Weights of a small GPT-style language model, trained from scratch on English Wikipedia: width 256, 7.07M parameters.
MLP neurons of a small language model. Each row is named by its layer, matrix (gate and up: input weights) and neuron, and shows model dimensions 16-111. Each number is 500 + 50 x the weight over its row's rms, rounded and kept within 0 to 999. Numbers have three digits each. A neuron's up and down rows have the sign that makes its largest values positive.
A block is one neuron, or neurons of one layer that tend to fire together. After each block is what it responds to, as a language model described it from the Wikipedia text at the highest values.

L6.gate260:452478506508550539436516499483574466426459456542479525495436470476507489521543586521441446492447490481455386487558455495586470453533536498439484416507524481482501454464499577432437475443488543483402486506470524525480557456453492528483420514452573542523611573558470436471473537484484412472
L6.up260:506459576492489430445531547499501455473439527415439570482518505445523498546421498517481434439624402475502566482547487485558561524522446486594493450480543553497569510491436546507397526500570407543469510478494477469490572559496478587517450437462543600523508429482524542476443477552484416593
L6.gate377:524438473585479437433531560574457496565516488495408411477482523514493464435590499555452430508455527485396512465392519526549497426581495494490482454553519637494493412460481600470475461559549462514510497509440500581506612542518469491559494527437417519538580481486473488517435417529411469497
L6.up377:384459405443438364442531515580547533390451519434473440482478433435418507440605573592441334575446481463492498501453573532562469465523562465572509525514458445433474539506497539491506407562489470570495513504510505531456502505536493551539461508519406659475461391507504526531550582522546479466
L6.gate393:436493626489491524575489470504509455502452518472475570468517534430517510460448482544495510551545580503484515481476474427593537522606582573465500523488576586486433474398470504530527567452468585602535433520509490530503530476483496485472544520386494513571532583460483378547444467447433557588
L6.up393:375548436547559455589523541561565523512489509556562491407513544492416440447482554515432509553470544464463523444470540526627563596532549437450572528420460562481479499513460462512542562559504520481518479530433450461541492514500494460468458474429503506525453534418509523485514522472501494554
L6.gate482:453475517486513426442538505537535500469480473521428485490531494606575554500554509503524494485566437505445497565492459455458583554424497435479471529470536477491433505498489532532505427499501452447519423497543493495530526474523488531602470571454515546439499513538579424490538452502536516434
L6.up482:486514527579540424478515580432396510459494543424503428495611502492426555591498613463507435485547452438507507536546473461467422403518572551542484544496514535417451541517443502483485466477557515513474508522499451531424410472518498438485532500522534532457548475463512481511493538336494407413
Fires on "of" after quantity words (one of, both of, some of, many of), on decimal points in numbers (88.7), and on mid-word fragments (rece-iv-ed).

L6.gate195:548448587451531466548540564486426592515515533451340470500577535500428516496484543594444409444487626494454473542511474490475466509564496495528476451487513561466564493399507461582455468444480568516502499411561466514514465472603471500516491468468503525467477540527475524456498565438465426537
L6.up195:528423541540535435498484613511464465507501541498501569584573464510422561513480552497492375454556525488499540463432512529457587437490449473465564527480430591460500451409587589605502521420502433495546475572548525530553488549531523507541512519459408497536502483503505565480454459500456545489
L6.gate278:537486511563478495539593507509456489427418463442486493498551488469524541469541635500504521590503511483477569507502456521536565595432446526572528467427514515489567461467382512474476564519445533443466472604462460541545461502472481492506508533481398525528512458499472478446552420514409481568
L6.up278:387488584539576516504543476445515624431510556497489479570553561478588580494450556461548503413588634449516539402522511546455509483530469450478473548429379504529504438459468531462454552477548504492479502518377468479465497559467457552372549520515423477475480386421481503368580467492534486494
L6.gate502:529494433392528492494432441596424532406546516516466523478453461413480559531436553462582513537499532502452489460473362454603586526552519508533480485629439489515474480526500498501563634451412469450482486486488511482514456478595435495569505481521442496540452467494445520439505489474549532426
L6.up502:405478474525452474487585458573450457458393541478443545533590522523565535548543511403512483477537502597530544472564525524544576543533534547441570368570474551409564511492529465584494403514420435567509490584485485411468454563413496446537508587488434461461417524467482499479513435393492466561
L6.gate565:527544472400558433469465431522497536477509556464508523435497465486562540487438544532520545419486507505480527547490486537411508539511494383489422420579412618521457486503472513425592472463451569500456422578507443513475489508548397499523520578458580509450550478492473465434597540510579455497
L6.up565:532535556443508481481476545605429404525553324482476565497482484555563543515502553524452562468472506522485511501477639436545411449510421536585483515582477501527534555540505546426586382508458491437477543481555453456508472558434498523463524545584495409433501486537421513528521463482463437532
Short word pieces inside words split into several tokens, most often a lone k, as in ran-k-ed, nec-k, Hop-k-ins, or bu-ild-ings.

L5.gate574:421419486502443503448586561489407485572512464540510496454510464444518533449511401552463509413544489450467382502510506564446600501456455467457516518396531481466606479504467509482541461458510550515479420536459491427523495502466428554600613531487454475523503514550496429439537470445438512445
L5.up574:545480533473487437534556525317467456448463467531546575562503437487520433514494480491513541490498563532510549543446494477508550517512481622465544562435454449478511510538508402528431493529547509525456516497541451506487459553537518475491545540426507450472540521472523433532535518561635480450
L5.gate594:455414515589495556465518511536482481435464506421472535447423513428469510524529544462472551435482464557444559545576475552490436497524410433459532584467425512522598444525454483458516597498512551496384468461469476508532451564387466542416515490417452502519471489469625568460564454507496508467
L5.up594:478383418526509418541644553538566600513480549394476507555486505463490618519499526497446478417508479527488453527466546504519491489537478535529503575511480448480539587486444539602541494385526494549427492491449526571464448585454479486485535540534476491405548490478500540446425499490487406531
Second word-piece that finishes a split common noun stem, often before a suffix like -s or -ing: tr-ain, landm-ark, bl-ock, s-chool.

L5.gate346:474504518536515496539418618567541512428492458539468477496486418457507540422505486514509500398487540551480499493511482474514421423620408408407451445510531549537544414420486539546491530411586558504488433545487544430476561480565536499508571553443544509415495538437555528548504529459473446463
L5.up346:457557531512421470552452517401528517573540484572430518444475455489621428481522393574462526530484437603482525451458525487531409340561603473595512514465558520521562561449506536459510390441454514398514453424475469508486472526496550569533503484556404490503500514457531475528442496444489507483
L5.gate504:555502614444510559455405495554620425480423513461531566530545504504591569453480520460465436460499497411463465538477594540556484441537497411521505452523582574515547530428523473416431480452516529448574467516504468471535499529523599523516460461511557514487506507524509496554452462539469530518
L5.up504:462475536483460577558473579445491468416482497512520485473420597523520593441588454484426616563466502521491452616524497422492390478500467480415532527489485524504471508509560503415432488462471632465535426458542446538404507448507561690449442530541607519452574480524481535497499552521568490491
Middle word-piece fragments, chiefly "os", inside split words before suffixes, as in comp-os-er, comp-os-ed, cl-os-ed, L-os, dep-os-its.

L7.gate16:540503389493531515504468488484521385457505504538539526416489468482477511392493538576453457541514504566451599512497523510579570515470492409510485487527563518561476463463406492509522410455541474546523569598538495379484502454512552519538484577426507479493454507489489473509483512563470430449
L7.up16:481596502487504581552460496522537472491432615591434511434458535513465557454500511426528560427531365497507466571541561436539585451463527502487482465426410521513553573520445484419454498519535535475504473497500506550421465581556498527518520455454478509544459450557588458447457410484427512551
L7.gate121:537497570399459514565490496519542494522496528561559542474578457426468497452468572478434475448474529477479485527468556512514594430572531449454438542465580499498491429555436535489485516571508502522536545519492511433477516510555481489520528551457471550510426593522562494504454490466494429543
L7.up121:450543509483619499535529472476568623544485491527501556481449492428562492464497510472515505567483468511494555540490403453447424475497548502443540527524427526505466558467441551595494514478483472497622522494607501546596406449468437380541497426570600545443514509476530496588391489436514440496
L7.gate257:454515495538522537407471410495549511514521499507485489505421543486526588494535501478538536448545467415475520582503489455534542428541516498576367450482567532500567476414511504474461540533622542516561605442461483542479655454516510496478464534547596556539452490548509419408478433572507465479
L7.up257:555491457462536524511429567408555544503400384506488450475450461518490505555501478514473434603630502484511431535535444493525477454460503517452537454460572558526555487568525410475584466505520485488527534428509469453477469540458477494480511516457569536378425435533508431446400528547418531660
L7.gate335:470462501520480622452502510572476449497495547467429489524486417428517461468542480584483421495616377475473424547460516443593507498585547529535432473415496522458481556415484483450362488452624515499494471466520566434482515424523438501465422499432421554494533490454463465576449474460446432535
L7.up335:378551562490541418569510396404535567452391511539514433479431440490430502546472501552533575565482478491507516486496475498462509566540570505444461460454490472588434499508543542532428549479562518462508574457498515512480457547502594554497542445440544591519578496480492530466495470506484519470
L7.gate565:457437503508605527449506510512569581559495558609455475447483531507518404571552510552467493572570576526499540508464337488621468430530514433496418474518527544452520421451494500492418481418487405564489572523593452529539504440532566425452543536462510544519497470545503463504450518511462527598
L7.up565:472507443478495471509417456475497426448554482600477418475526475488471438508407553453558518621479510496532519537449551479523527432593448524575456484429527556511512459438449534491507441451561492449499518494527521527523492509513532474507566466457543526536507513391605399459400456440536488492
L7.gate604:478477527523560527481492435470538535488395530526466522387552506445509575445572587486494541511533460520461461492492444451512541549484498522537474556495530587440430508473477463442397463450505595540431479527567506528408552447566411444497469520366540634423534512557490539554535513443511503551
L7.up604:445433474506511551579445542499609521522443607442505493503482513425443598481522651503459610422449621556515406538434435485529555511489506491486493545482479489571557505531532585583528480491519461554537502462474538505375487537537428474562420535434449481480435575540426445461512464544473454550
L7.gate643:457500621545542560594412463571525550534484586525402561508620523380434546486455571502438471505513542525485590484546459512540450515476622380521501503458514523485529514445436483472480465484443507457515572504624445556483440468556476518442497483451549552453477519543437544491553507486441500446
L7.up643:501570487548567427505510550413535433500465523492434374478509463530492601500540443491470549562541494471509504467451460506588536524474478521503502460515609543432586516516566502464469456464576574478554510433544544546571534571535505551486489457391550535506516467433484496465461494445462507517
L7.gate680:485532576500550531497512521420553433508558463634460554481519373496583539558442522496446534567510467416487487473476509558548638548457452530427487504515502565540506402527447423495488579448497509515472551544479459468538485510575467493479538530501565565483510446501449497533476434474543470526
L7.up680:481448538544514419446504579482562413525392478500434497506416560526522442434464471444509402539450471445485568507632559472519550455539510504505516528519505509502450563462579521499451462517538508442526507580523531468564534481457511486511400478491529528485542512597453460506504480462430398487
Fires on "of" after quantity words like one, each, some, several (one of the, each of them), and weakly on other prepositions and word fragments.

L7.gate120:527435514521488543505497445513391499454526596491418507461566549466450432512510527555474448476555595481515562462588484437380501487525557442554450434503544528448446536539595521470465535378527509485468524441489508511419449443551511471526496513469448562556470522467491483480506448496438559486
L7.up120:547483461433541539585507533465528532520641485596494420521564467518548552396440570433502484427457561442490530471489536497514568461443487524506516504514534529489486458525517495482519477461555594478512425477458527531494454612542514455432491505506500534506516562469577436497518544459406454595
L7.gate164:505412610490505476532407561483478476498539476437537451510544471417428575528404507516514580416508533421469474540486522490568489447445541531512502508461461481504589491474512516515563563517476548508411520526491449425525464465586525588545570511429472524436537376482445461505457448507446464478
L7.up164:545471477617470538480544558504509567551505547437452566455469488486485518485461581374459473501406550460493451409541456541303434537473458541476560526496525489464542448491554503510506572509462563474424511524525434476435495531534552600486539471530541523505471484524535474437479490438526496541
L7.gate210:490430502529542513536503583476420499530566470401429420470543481494483561501507574498535526418472582469495572528483490439460533578537454414555427367427453514448514540488411479563569504449511520582544463454585440541428590418543529547432448549552516561467471488509483498460454486513576426573
L7.up210:529402472557525489537454508479463507501625563460510512479498510571543464405588506484516555555399519437508516516618538439444536562516429592516492478515414456518468465468504595485491550517470550489468544498423511477469460539532458561504463444499337518464367456476537472431505464501465586369
L7.gate366:424537529450505420473544575555542530490571560524433444468562444475491487457482528543454455515523598426498422415527577514607506464475450414516508548519522506489561382513535540471541547571469506475443570532443454445460480503484495512457458477553462501505517485524483513365479467537441479525
L7.up366:539362532412566544394538500501499489468518423509428503516474488614497520468555492488485475440425522544479501491582457515512516527460516344468515405480501548457565569570523538508464585490548538514402498554531443519521455554508500477446544469540546541523441490606552432368476481539469452551
L7.gate430:469491532476489579615457528518524441544492579521548623440517513424525600459467457480535464399427553551467656520554595523460453560529565525461505444589524544448540533481378447465495523543556529544461495437592437497470492516518526524535468571489468524483486436501449500416438573484427494471
L7.up430:502560447439517520508433511518526504441482552453389496489545534423542575562531477469545418493499483456506442454528490478528471454461592490520487508490585510526437571449464465418515472502511509541388572510614398503513469572568407472492514494507481515576500541469441478458392533475507567515
L7.gate506:548515496452531525450579420476520440510511530457467455451500436422513558538541542563479512565545537422490491454491499424563551460477472426449523454551625553580517482516500505425553561574561493479535473488506362530519465507553430573437486481425560537528594389491492443463529435598507473582
L7.up506:533456570536345468543520460461522468466534403514476495414524460633447515513474575406458421537526568517496554453491464524506456543449501491452512443441535500418442563571465433443481561484466442580511437523486465514469495453528429569443467564545509439559449477566508560501484518538583446513
L7.gate564:560582533568464519553558549578458474577499513428517493475464459367528512535441510458494459494435563569454474489490431476458542553472515549432472504459484509476557490568512579442460519530506381518499544496557420628473533432466485591471539586462518466519572523468496462525539484545536420472
L7.up564:484528478431447496609465406510530395492478499431431538461458487588488510494492496494389504534505623439481587459473531460430461522544491439491562606456476423503475402579493483383523537572478526430482527570490519411463377488594532524464440485557522562488535438519555438454432521478482470500
L7.gate628:410475498544595549517431486472528561542520550371407416500518507513501593514450521460413565431512501533441516489504472658501531523639520415493513490508489459559531510511519581433589518498481532421483555509473435527493426457468521527478476502474500576579474492510491469499512502522458478435
L7.up628:431559475520534531442519525495533499471422535600508519391624439447433503596456537480452503523492582487488509525586572421541454488588544496597462522636618556463490378473500523536516514531554502515510583543533490513498468517483461482457449556512485428579544502538415488492501528497385463469
Middle pieces of words split across tokens, often in names and compounds, e.g. gro|ss|ing, Scre|en|play, Gre|en|e, Bro|wn, St|ock|port.

L6.gate92:539454532479601534454553486561479504538490513516501590456538424450524541512464464443500441541491459476472492513458422404448530499523462352494408507525593514482481494558453465479490499532504536584579478458513484487521450559491482470510397497497561505552510432404432454565546502509499435517
L6.up92:543501455496524472440485554534558519540542596467477472534503554453465552546401434522442506545484506460539456450580561481491527479431548524570397476544570507556422434520437537394535519581510476488475470479540506448627481575488550543592489523477484508409370480495420467468521487464494510528
L6.gate226:506573487529436483515411546490519492520497500523544536495537481450423568549462498482569515541465472572423561485525472482563497448551456476491455529576617459497458472475422547523573424473457497510456505516539508494490503622521415480497479576464569505450476542354523439494480587529522474486
L6.up226:455519506533456500517487501481547616545503503523524450475524429570460502501463589505567598433399457620502403443522465480545466616502497498558507507581509452415502414517445531498532412451545482503461477494486598533480503544537496534562542479516530456461397520462472434469596556450463552466
L6.gate301:469581438443419455440415575470461497532621495533444392493481557509543597544500429499495447579409434619462576437502429524470594416528553481489481565491493542497490636533474512485538408426521517475499506526512531559483605462497463573583512514488497488460476459413489517523479535567557424513
L6.up301:484527377522543393458442508544406462487595523491533534423592461487462552481422427501454529421524516508524480444478450493535467511519448406487468511484645549527464503555476580466500448492567494479413455496474476445442506558514575579493503454549549487426601543531504499491525467445561554480
L6.gate367:480534484501623417545453546496534395500492528620569487524525507461501445408447523558459463420536440458463527568460539544504496448454428599507477504553436520403514509491525629476431469523431577492544532566441457465488386432516537506563487496495609425440443448485531452484552471542538544520
L6.up367:600561504439553420410439428525521443484456563483494493508501466497543530518532407557520481442530439568484422461506502513517581526586445517545519526466551470509505427470534527494525466419542430515551465412581645553543488506545497528492439532482527485415397480508488478490526501498582518475
Short vowel-led word pieces in the middle of words split into several tokens, such as ad in tradition, or in restored, ib in inhibitor.

L7.gate145:482498490414568464550392596537544531449447507557483476364494552399501543529489497500504479476506442477443400470521541485482530490610542505489482574459512606570498498487454435483519534481526523478561481488554488575525534493450487463480625526495480572505510550455583594477544613500524391555
L7.up145:527483461494471478557500516484512502480430476456502487540472463531512474472640529629497572489478526509485481481393533483534496518498514501515570481532451387512522563572583528596612565443507440529465537604588510495534356564481522476431509466425525368499498516449552482405446506433480569403
L7.gate152:532497484537571419545491486492494554492473511499533487417423557558470565495489430431421497357548566620447500487440508488477583482523550425524454495490443560472478485435496481421463438504495524455502485540500491453401472502566536457528611459588519558510487516555526539482555487533418384539
L7.up152:473471561527472450573517522498588546429579467455544452472548449493495479490547590587384551375535462468573502492558548458569444466508520382533468524418495489495466546490514476475525532441472618479466487494504450489486423470490413442453535464452529535353528393384501482561547454582516454467
L7.gate190:443405514495544465512450388526520493587539466484592596494487419445539618469565517537527544530526503490469508515474491460457526560534459419573451538496439464515477541460525471460490526526520498396520430458545464459587467482592484461489461497443478452410520392576527456538455489528551462525
L7.up190:478537522512460408507428607505491494481611507438538484521587517487427477408472577425408668438507550482453524439426521544474500435532488533480529448601516550502520418447420530566496415567443474447499535525565511489465535523500508445418554472538565511491546415521558499504526539428538523440
L7.gate193:538505553510521517516419415570496496451509485475419504531452424430476438463481535529537582489435560485470547522492423481536416433473480455456493535547530446536503519543552423586567526425568509493521435503505468555511429500556526497522502502450614433422487503410547494505502526540490440537
L7.up193:433508448509500438486449527644606563535527465419514469523489547480573609548449488432489490557473437521495459462517465492589546466470414453526514519515520494524604463491531543453509507490427548448511467537487458420525550554512535470437484487432473596497576530492608500491510522437550466508
L7.gate198:593479565479486517526412591519502562551413552433473541471495478476447429495432580572511451518516489488446526446415379509521506444618440439507472524513516565490434440415482600476487508521459531444488541529453497489471509448626512485508567503487494497418563508593539489544547502550430447481
L7.up198:568489429497550513656536493520509532482531513538442512520535453534420536545549560497495509513454524498544505451527405533486497551435484483472547482481464469570440509407511550450554482533489501497455548499491516574487380537416478474482381435487419502459450479542514500486482531465508543464
L7.gate351:478513594498519579445445539421551597448505476448549504530429530498495446425521475564490530504541519554469451473583469569430472467507522358486489525365504552465525420387531531447477547503463540420544479477522536538514592481561526515502610578452489562481478394590551554416472500517540450422
L7.up351:515452494530461486467529538450477509544640448509505518511467484445446556603453447560451494481537434610525592444584457612554485450513592464531507556441490596563449569478436439501456443577593650456524570517520533504474524588542436465498516556554445489451439447493509469524580562467452506452
L7.gate493:531587471392529470497492487627522638600469594454494507552512591584514487495486439469457463563545486557494524447485445519532495465515503513437437505492520497444423540465562553528492525564470501456549523454425386499500445532521461497622574544535540464568461538409484486396551519532522550507
L7.up493:536636412495493461559424503529454509456538421424402584545433526481558487408510426456466527500466539515505506560561497470576524592485527444458585386568563420534427558531549497506501566456544513460494463419443469496512442490513495572444440608457484504476552472405558494473517490505430522549
L7.gate629:541448530453526494478475581531449531528532464543503478492534468479524497529491510528479468497509563528462516462438452411449499509505507482497500543543431525566529389465540486513476517370530514517538495466459511537477488511551520534582575564498459547468591476485512445412434504479447618415
L7.up629:480485521543577543580508525516541560414501521565572559469502479398432595496487461537481494570514524521544590467587502458522549420472446456469530378516478469515627582534581510520482402442575517419554531485483470446421446520564504465506472547471514457419436572493446504496597464444441465503
Short middle pieces of words split into several tokens, especially "ad" in tr-ad-itional/tr-ad-ing, plus comp-et-ition, rev-e-aled, pro-d-uction.

L5.gate175:484522547521544472504549605528493418509516472466549474524440513489524499560498430552502630485401482566459477508540485562402455565408488468465470426511525463519443512500446473539473551496512582522467570488501477397485542483484528564585487426502421495417515561579527428608539601590459427544
L5.up175:523473567432564380555524531576615507546465471448456464556508520474537581517482518506537457535475554498492542477514459530510508464448644459511479447480495486492416559502443443479535566475446520523496497545414488481512522522581577467489542481399498530436569580509508536478439538447474503586
L5.gate582:439467501447504420475465438531515486487566517544495449460473388541516429478494518482454419495456531538490542516486471429513452490508540506588419404509552533405492573530438447533542511482539457442537506575458508525545573465542414566454463565418491490469515615514430519553437461545496456504
L5.up582:412420511565494547476417543468466467489529571533657424505475370518555498427453529583506565493469475535524460516593505496456533478458526530486509458593529533460466512486585436569477624419499469565451529595532459490480486586471543503500494506538517447432524561525360425468580455525507466390
Final word-piece suffixes that turn a split word into an adjective or nationality, such as -ic, -ian, -al, -ical, -ican (sardonic, Croatian, critical, American).

L7.gate75:451521550462539446499565436492583538452437464408481484514498427450498566460521478556508486413550502533461476586463459497572527481503621439564431488505442495503527542544511550488525564461460502543570438557490420473532512363496497560522471546492410628558542459467577425520499524532546464496
L7.up75:519497531467519451492496460429494490431518492395465499573489447477437464498508576550438577505546548461461527545524504462476538589437611512467535502485538476541478508562447407495581492499465514509491470478511580499533463445540464546491467468576470566430451489551489523411501607431505538487
L7.gate85:520443499452514442472528466537535470503458429458491441577413507481455509536507576514540555535449509435499412509380491534541479549527524487452423508555520483508488492539459549483528561493577508437399477496440474483449505510567549551441523464551453564572492389492475456485562491496497484587
L7.up85:371490512496484553465498531605520581494380522466574410485528436506510497511567467553559544486497512581519494454521474478494572489523468497591541472556488486538445480505524485474454449464431534501580514597493454574540592489473468391420457535443497522524534476515486437480511533561490477561
L7.gate100:542438523546511478527501512476459488563502571526513478480591386470464619488438565530468514427473552626449464484505461514540472569568477557461558492396417491497468451497524460481436508525499560521514550448472447508514495567540502496456508566539453517453466481571564514489478456486480584505
L7.up100:481523605515621478515488492519497497549433570472443531485542446495404495415435490521542474393466531510520321473438593598488448532433548537498498466470498457430525503493521463516470555470488554489506518571515574561516421489538497519502546593540475420472523507521515502480465529470468491515
L7.gate314:489526563455466505479535534453457487503534495500450469497559440448402646503394558514586471403506522536477489413500557552550426457573427515486554524460499499420617523548532480518529541611543638421502465496453422442519471567522462444431495536440484541490425484438498545456533492480538523489
L7.up314:574470541455386502477540603607493484580503514460529606498553356496474515504540521499532512453480506528480431549527522470436446504563553440480500558487491480431498519530561532457458511525604387584463464477490519476519415482506566493437527521472494403462399471524495537472594456494451509447
L7.gate376:353475467511563494506497427494525506513468588447438506477499507424526420481478375553540537361495510512465511495496459585459504550553565574510547592527510426565442469483471489479485566458469489568462519499459344492500512533559409522426569490475496517483470506486525444456562522570445471519
L7.up376:500520465568513451502557486452517388496560426502509506480570444443497538555472529494515476462491513520495483543473456615487426580513555387454479533395524500506454419569441524506375542492503488578457588507444583517448484435505558515435492537471512418489514536562538451513619390557435459489
L7.gate554:466458545490523513452550543520350529474492612487444458567585480497469559432469640381512469510463588516477544453472519520498470417530406470422478513499495464540520486574478510625545505496422528463435470501502502449445491485500526461453470501430508514497419331533476555504451536518504428506
L7.up554:518513561529528526522516470436512395466474489516485499537558498452511480502562495515498535467501523543529593452572424515517511538469488555439567562430478456568419523464503510431600502457455473443518445470538406498587509501533362537553368475410500543429545541413546470437507604489440539586
L7.gate622:469469535550466415530475473577540468491470499507406598424520525459415472493543475525610529460482481504506422466481477472496476500560476430460537452511536505598502498460448481568448515524481537477498518495506440460493496498473442428495516586451388467518514463518554465467550424595417571556
L7.up622:484555471512530519494546487506506575513490546451476497450451380481477456481547512521617476364410534527513392452516347563477556476483514478515503533423441478546513562503409546542460517481407493514528442554433539505534508576495534550556483577414478504442456560504529530448551490594527425539
L7.gate650:521501536488547550531512417501475466523467474484512546517553403445505539504466524548529438404444557499444501539445479609529501548574500438507496497534524458567523548503454429636449432487556443394487532514492466447484479433467444540532520579503440499451402436481385523416513567603458355518
L7.up650:552509592480530498507532406434471501501592545531512495512506517536590509483489552457573573456452506479499435425540547507499494567567453372426549660519493426511484512527528534432465419361413482495526493495432482571433500511484455510394416495540418471520512496540423520395605492569508467413
Final subword pieces that complete a word split into several tokens, often before a plural -s, such as tick-et, intern-ational, restaur-ant, histor-ical, extraordin-ary.

L5.gate410:462453480554599472527513558504521485543481451431482546584550538468489494511579429484558479460578500566430409538543515468410523493520435550344405515477492506499529497494425583387509525422414446457542452474568553430484513403487464527467446529497549595494446572568502419494507552530462578461
L5.up410:467585513490572596522447471523504508569552585469465399476617467498477564519498482560502458486509590500420517493465513513626532534532525518535440466437445569461544478415491518494416568512504488409492599526514541467563511490580445430414503500523492355523563504462489614531502534508508493447
L5.gate552:538483590548554556478541533472512439504420463489374475514413496518489511434443462519443543490490492516431421532450457513555471448508476506542473482476507556459572468511520605469468563533597467548460473436556492396542524428499473516447578526421447555543518550552561519541418514473480472429
L5.up552:518519483373657436485537674449572458545467435521467514543524555516513551540481560451370518517458458521492467546491528483494539580531475449435464484551539575479490519449462569466522437444516505508486486485510633469508562495525471554525450452496546530495542475568447439469540470478588490439
Mostly "of" in partitive phrases after "one", "two" or a percentage (one of the, 41.3% of the); also mid-word fragments such as em in members/Assembly and res in represented.

L6.gate147:422351531489417382515467447462501436469628499545518598424465428486503478487453573451523481536533569525460504444382427561573490490421522504537507571564577549425535505452495583482529505399497484530503555552603508523559496410488366576485507526525440425548499508557532474444509449446426486554
L6.up147:567428517538521465548486541510465512571537569598527504493541490526496547522438514477572437370527500559503514525462547417553502482519471516456555510420392481477551463553506458444541473488513483480515535500399553535386492472485527501443481569455517398561583448519468495514496511495391547492
L6.gate252:482386498441427394553504473580523439554456483485481491538493586477473569552556543474607538484520501426520509446506573490604572499508505540548520451591503465545384612507448494460415510568383575512458483548478482584605429441521489439611490487479443509460493454493601529426441564594482540497
L6.up252:542502528453654434565437502540512495523397476485569534474582462565557436460500507554401543443472485573495535524470594515492542588477443517489498549476488445499418528497497477460492585547485481518428520566552574438538425505538480538499482464475509531549508607542556433562520568629566510504
L6.gate326:469509483405535567536515521589415437548538453471493494478487449503449551574473514498534457545497487512464548492509393462497501463492496509528381376621520557472377490488439507505491549426508486484432483548513420515529508363425563539509481501495561585448537454520461368576487513548488516468
L6.up326:458491450442569496535477430573557491443499431479518536523497618491469372415566441571524496567538403551491522437465452562518558462509522471552534510557414518396454541484456563490521527495592473521444458574505441487517544544477425444529556533477521597529470504475525396467518496478502531585
L6.gate516:518455525498511482517519423592547490537520474447533459426498364473538539495575499546515469509441490592492432502479369510564608566497543544455543545553525499487419474457404441522371569483423533492498508588520403499556469463505469445551512495438413453526493564451526449568490524601424464453
L6.up516:414433470519531429482446439507557429472536545466533556557504591548454564475455407495529588483423540558503538462511502474406491530499525477508485560458442460439456379496518569535413508443492489484511493481475501483504515494456536524522510502475496439634571524562552492432522457612503511579
Final pieces that complete a split word, strongest for "se" in "these" and also "al" (several, local), "ree" (three), "ed" (allocated, voted).